MLP neurons of a small language model. Each row is named by its layer, matrix (up: input weights; down: output weights) and neuron, and shows model dimensions 112-367. Each number is 128 + 32 x the weight over its row's rms, rounded and kept within 0 to 255. Numbers have three digits each.
After each neuron's rows, "fires after" lists the tokens most often just before its 100 highest values on Wikipedia text that the model never trained on; "fires on" lists the tokens most often at its 100 highest values on Wikipedia text that the model never trained on.

L2.up197:067169140166129097083099134173164079146156065162114126079111127069080180162126120100131069117140148155140089107114078147145144185112158108117138097133120124152121133099125131120141125151149136143141093103133117145138136113114113142130106143116119190158148085125134124156126169114094110125196120152092085109184158145110143143126133151152093129134102175142047103117107124166142158160070129155148128224118093120187142099126118146117157141172041066155113105100147175128155120114123125185119109159097190134130122064136107151112202104131120162087127129084043202110058108120122168114169108136146158144152101126088125178095148095115070155068119117131130150119105153175120133136123198094144098113126097103189191093177147119083131140148146144068161128098036147167061146115190131
L2.down197:132122175139105134121093116168117109149130083078031118125142097172098100091148143122120101160173131129093156120164103123170097143139154146085144155128199142069149135206097082149090136093132159156143100152123088161136112163151144180135121159083143133124106124110148137136110146163123214085120161107141155126139116139145123054112168128077093124105116126127085153160128181183099102104149121106104084085113095074103129079107201160122074149079164165121138161135124133151128098154147105091092152107179114138147104160155120140102074080126140131168088126165065134157108107094129107115167106136123173135108160124132118163214149157125201140156138092133131103185195112114108133115090135123095167147099133175132141182155000093163138153125157138196210117091137152103135112115146068
fires after: " ", " (", " |"
fires on: "20", " ", "19"

L3.up281:120142093116131145071164192123122109132129129107113140141123104119166103129096140126128164108197101150140091093070168156124105089103129129162073070131122067060051137162109111118136087140137150169060182128146103183140142108162124103187089120125157140167125145153111105086165075113106111142079179143105107136059143138134124171130138151153072093114123157161155107135150122101090125102133140129177155180135180141128112152072129121174125147149134135119156082111131151130117068113115119119116113061123081081134218174173122130165139105100149141092133059164106167114081137096073123105098130142087177190116101166146112197092096162155198130151125122145144136164102080133110140184112091100111064119156125115106094114156137122201110138176144131154109149162171167128147112023133128
L3.down281:093073126133123130154158154091142135124155092072193078101114104119111163180095068095103107105131153112136077177145171163133129105122063127176175104106137120098151173082131176094094102115132119118157134078117167127135064116153152118149144136135057062145121128148166075114117111147107149192181138123135135094123072067165164118207090130141121082130107087054082150125116125144123198119154126137135118124135115121121076103137179120118153137109134109123130122046146118134150101128172162165071093054128150105104108171114152146144154095166145055144130109147101124086161145148080148100147165087145145144126122129178095195145134154125089060144167110145112120136139142137179152123132147155201162161122125112110102133132000138124121167091123111083107138115149150117115085128198141
fires after: " of", " |", " all", "ound", " ent", " every"
fires on: " the", " ", "ing", "ire"

L3.up358:176186079145134175131098127077117129101194145129123163122074119098110168155133153092149110073181057157089103101101116153129101162089075173146129109139130160087094147105137130161136137042179119100172108124077131121156139099114116151159160149149163168168103058125139133162175153153142073148168087124086151202131150125173102150188054137165099153097123142093093197124132180178115172162160141151087169121153091122105128072147127129100150114153146135110140197154067101116142139131137109099062124134152140147092087163155136146136132147123119065106098151195120163121081065126133141160057123155127144135080159115105121172107183103176119166109181083141078140168175175188124141090109144115160181118105103124147149134101137135088108059168138113169186109108122146149084132101132083
L3.down358:088116108146153124159075167120169124104187144080121155106100141058099130147104157075156167139131087087138110077243112135157166126111161141159117097119138110122154102098132119140104124135151124130161140102114146174116143165141139174144128140125139084068129137131125124202177135186108191116136116117184137134125073135158096111104084075126144123113119054146124116113072152127153131071180138091074176110190069128181080124130165155136114165148133110187143169176162154143111108129092129215155123128155076121164106134145186134138098109078150145102077153116106053131124088126093145171190132116167128150082105150114128075066156119021149134102141124083158078120120140123175148128085191159126083125128162124139148145146085078078119083158131131119109153101188075117107115163097157
fires after: " ", " |", ",", "4"
fires on: " ", ",", "4", ":"

L2.up98:138193110112167154145103148101110165143119085128130118135098123117099154162156184079116134038130136182168158123131152080127157142143130092085112119158150165140179168160142130129110145119072092097153114226131160133139054167190072164149109191062182172175194155108156147128110151193072136067103105088132145117130144189172124140124110055150119134169134166137163102141138159164121096081175097157131173162139155111060137127127107208099218151118088130111130116134131116178133163152123149124174125085071189149127125120140108094145098128150124098092132128131087134151101091174156103137106147100102117146127130077153110159115171088154142169121191088158071081117162095118185097084180148164141117089089085141157052114201076136121099105123158099143132147132119148161143146148136177
L2.down98:105122110082128185105132104106123153087150083127068127167112143072121146161153097090149132103163178164162140065146092131055122136067102080156114113155142090138154129158129063223124090121092113077120061130152166147146212121142090160138105073136153107142110111155101142105149145153099085113109148151142154115121120118136112162167112151182125122161124147088153141083076112144154140154115124149121125100190094130146075146172135160181122156150099076104161153131109092084172127188141128109113117092163140106143120157116142138108149163077159123154147091101063146184142111143103121095100120170127133097116154110094132099078187103106171124190191140111157138194146099137097086096041146172148095112140131073194141163134207105146118168116130084147124113159101104132160086106122132
fires after: " |", " ", "|"
fires on: " ", " |"

L7.up1210:192124174123059139081108122134118110145111107129135160143145160120095154114153136112184150120108160115137119135085119133159172161162135176151100156139168094192125115092068197144126121137113131157125161058127159143110105138088061159079132198142135157104145113085117089128139116086182165131080127122183105088181149097128097093171137182191067138173158069143103109108120141140120148132136148158130168176142080074147175219131105139049161125100116090108151113170141119143103149135135147199082123086135118105111132140092101141134186097108131119064103104158078155095085128150174107112170131144161185119097083108073124092162120101176156126137126164183086173164074108106126105144136113136135106138099120176154084126126113228085098122137110121166087118128113162177147161140103138
L7.down1210:205161127123100125119131186170118101138091144131146148084108113111128123134116124150144158103155138184138169101163161130140207062136102068141135146082139091124128123107119166125142118058097128128089151139114170171143147127159138127089073123165098136131060106117082117146109124152096155130117123088068171173140177155093076142169175106171098126122154119134055094091066058160153188143159090074138112050061165048138147115147100120075177161142163089097164144110125150107162150041208129227111138124104150127095089148154087143112108130098095114164138138176097097132129110119121174145168110098176052153106092155142170111108208151095081159121122130111102120054144123095087137116145168106170101134094107153086103102100085149125092125145120093124216166167086116124127169160150119
fires after: " ", " (", ".", ",", " a", " |"
fires on: " ", " (", "e"

L3.up1163:158129179145086148149145156119107141103089125098169189091127122096174122149152139148095077131149105140114154133137100116193172134178102162092097144134051129126159101114132139145129132161166107123117148127144176149175086076145045179102121144099150073120106143153113200158108108112161105090133168185129128133182129161183137139161096087102091114111139065140150121140109176085053130107164145101124091131128115066113132122141195091126116205115151092058157109102135088139120175095129096194109087186064128182152170101094151153152039149149096130129150124185096142134171103113097105142191127117108164134111075161164076122081123181173173119145157143200129109095092153087119121098177225151095125177084142144107120117112128104143106115106110108093099108188135156119142150160105195
L3.down1163:122119098135122140125152091182122123092130132091127161094113194109120102133112114141116176119117121133079107094143124155094103152168193113126136122087144154106140109109086145094123195090131129090209153161085166132104139158175116106118090165163146056139100088145113092151104185148126114202129187110140169175064056138101124133173123118120135143117178118138160157174082141086196132141208167073110167052057107131160129158105176107142092161114095122084113133123147143101095132102150107093222166160081120099173131109114082140136090094160111146105153138076131137127125141152114168184153096141144139118104159085142144225076085141107100198126103139151075154166095132117178129064113108127096114137112122089128133154162111085135129098108112090100114191126090128134143129131171153
fires after: " |", "0", " of", " was", "°N"
fires on: " ", ".", " ("

L2.up921:099137134103132170126162068113116095111128207095098101094121104054153174161118127157071136132147094126100093113123074132143129150129119084083157157134137130152183110112138110102124132098169166150155091088130118093136097084142132188124084150126092168132126080147143126130145148139143117135160097129178131144072121147093110173114138060092171158162185112140088127109089108103117145155127133127174106154146117163083128150085129231181103126191117173094150165143142151136073151083137141093126133098177105095099192145107130146088084099163086118117126141134172142157147115105119164155091105137138131141049098123158101123173117120115065137133159099128133180126109114142126061169139077148099139147164126113114134122100128115181124164123110149152073118150069073160090134118141178
L2.down921:141102169144123127136109218157093118109129155141174172135110126116120113184099114117119167108084121148111121161119098123111103102122144137112131212194127173087156122059135147139156098097122052123150062073125170126147071070158135151152119084107116112170072109092099187185117128102104122090159102104107138172110056095077146126164178155158064117111080077091111099127119146118105099152114094118146164154098143070163164102185105143113164109088148136134180089144146190084122129139137169134174142146153153081091133151104153108154128123163124129109141122106138101120125156070102122075146068120138161113136117140089144150133075173143114138137069154122100112150052096126151117139178190128056140140112110114124098123177112117127129080090105078147152093185100153110125167132075107
fires after: "E", "A", "P", "R", "O", "U"
fires on: "R", "D", "L", "E", "A", "N"

L3.up563:086108093124091218096180098147098140126158096072157097126083070059159136146165098128104137088106124139170108111097138139151159161146079119102153102108152143118149153105141116173113188157106115139126138131143122085087157103124089112150173111141173104123187163113103086085204182131072137088136102102104066113123106158164096130106141138218100147158140105141172143149095094146065106129147088131114170168161147165183091158060184161103177120031159174229088084137123077115127118124101099110168166115148113137135162138149178143118139106086207106066206116118107110090095112162099086148071099117171106173075140125077163112123135147171138123175151076098111109134117133130161175091139132108141109157098162118141078162149124085112120157113169075162108123095104070097144116075168175
L3.down563:188114176118124084088135182097160121091188133122078131123164110150127105155162117045113084088126122153149097102149128178122148151123117172107111092171170157150134172167127109172137055120102080117113066147199135114089103155082122115119141132117113117170141109128126146160091100131104142109151152055132120194126141179133081146121079091117167144067062091118103122147143076100094148152112087103169107138149114072145102133182119170115142072124159174154095153092112099120167143160094122111117055089119122139099123180108122131199063154165109125128095104146138142148110139080098173134152132160106040106113127100116102124093146189108148167132166090108153117127118116120146149153092140153108111162160084124133136139115158129110157134109174163102153089138067084109161165155126128
fires after: " |", "N"
fires on: " ", " rank", " rel"

L2.up867:079122138112148096095116106171107147105136097145096216087152146142100140103083151176170120081095153211090124098108110161138180120164087169040103109154146142140114068128089121131155174155131116088126130157102138138145162094182133190108163103122119069155163142122144149108109175053168091116099126130123121065119109154088179118160171094159129183150174113145141097130088059136171186095157166182147140137155126181107102090118112112150090081132121169120103131131207110154149164123078153095148123162157128174140178118135112099142098106136121130149123138081173126143106135160172108147139164171155127168156132082182108130082191123147141148124149171084127132146148068144155138189146141147135104120173105085122139145114083163136137113129081156064084093157161184131096167144118126
L2.down867:138151075154155094119158099093133142219111083154137111115167086126097115088187112130098099205138133112104174182139133107137135170138091140126165143107155127142157144125082103165095181150104141161124179128169132100183194110095131166161127098114093092064149079146140107136152126151138077128124120144229071147135127131129061105144113105109185141171052170115127120100148173104112181147142179163087137108122066106165142100203071128190096152112096144155117149129154124141115194078142082115123126153144132131117181130100128156121092183176171102109100083128141161162088117122142133142126122149057161095192154124100146112110154118123172140101126094132106093210062164125087105113114099133093213101122112117078126149116144090109133156084130131144125094119095092095139131078141101
fires after: " G", " g", "á", "g", "og", " V"
fires on: "P", "ene", "ro", "ame", "g", "ear"

L3.up866:115114172126109137143069138131166075112058112188133125094160145101147110129135123210137121188165174171118111068179143210134133150121137117127141127137130071126117083104101171191150147068138097096102126131146200147129186136197146142107125162120150151130142193127125104156127181165146136156030114126083119180060146102158104175125194096187101143079134103141142103108115115165144111144171153114149126175109154135096087104110107112184134114143141062152133145122109137121185120166102152123140145163049134134133143081175133148083157112163090108215149110091177182109139135117157128177115154117152123094061124106094109212143185114073166118135112189116172217150111099107196111152107125147097100103123173134105084080150148091173133094130092135122126095158140120109116140057083184
L3.down866:111069147174123089133107097151188153168157171137102137104118087167099109082131172059157163123115114163101097159110168106134197074176092117137128128078116163055201137115117161099080101126129196113172094114134153136140122086162092112132145118132141169174138145118163108124195134096108214114154084128142077123145112145084114139121167125174119158137160095095151156048127106097131169055143118099129079147163095115112129161082123115127126137187170097086158179089157131145154085099101145124089144150109126140138133068058142193156103104087132109104076136122122145158115131168175191125104107136125151190165074111085082102145113208121169131129073113114126087174120203132089112123105146134114176113157095095104122153141134211117189146123143068144172170174155169171205126141162113
fires after: ",", " to", " May", " March", ";", "h"
fires on: " ", "ill"

L2.up342:123122140175126110125154108226077148077225163109108060161129098113138153134101145111088134126131114097147179140134109141145121095196147074134158096148115187107107096166070101100112127144177143118121143092164066181132125113167014162139078111112140035083173166150148159099127151194135087114157186140155147125179125128119132170179126081154101066169164133114088192122191125116175092147169165150123103088167116107135112175140166139147135152138167176201096110134175138176144176056102143120138125105103116137099095174117088141113131148125130120098075108123174130124143172122209135111115120149153140195150146138068108175132094132099157122121127090063151141110176161109110129134151060107130165101126186143145152156145106114161093196144135138112108154136070106116134157155148120
L2.down342:112142147082138133106167129125061175146133075152152151108117158159112134117087124103131061137156148143069108149132087147109136156143126083093139123143036095088136136134128155122201153144107151127154080146117179180158135156091186144173092103090130194115178089122116137198106108061113152088148143142187153129158078076126119125084130100094125064165108091085146109184121130103158126068162173118131161113075145100089115141137136183120062117087100092113096143154116142089122102176174120141115132134167148109087111140142162058119159174151119178166086055146095146145120057082105144053127117175154070127099134155173086157168179113081109107085065217171079122137118136139147074122103126130146097129179159113061123132141092114162123138152199127068151142132199095092138041155143166
fires after: "B", "E", "P", "O", "A", "F"
fires on: "C", "L", "A", "N", "P", "F"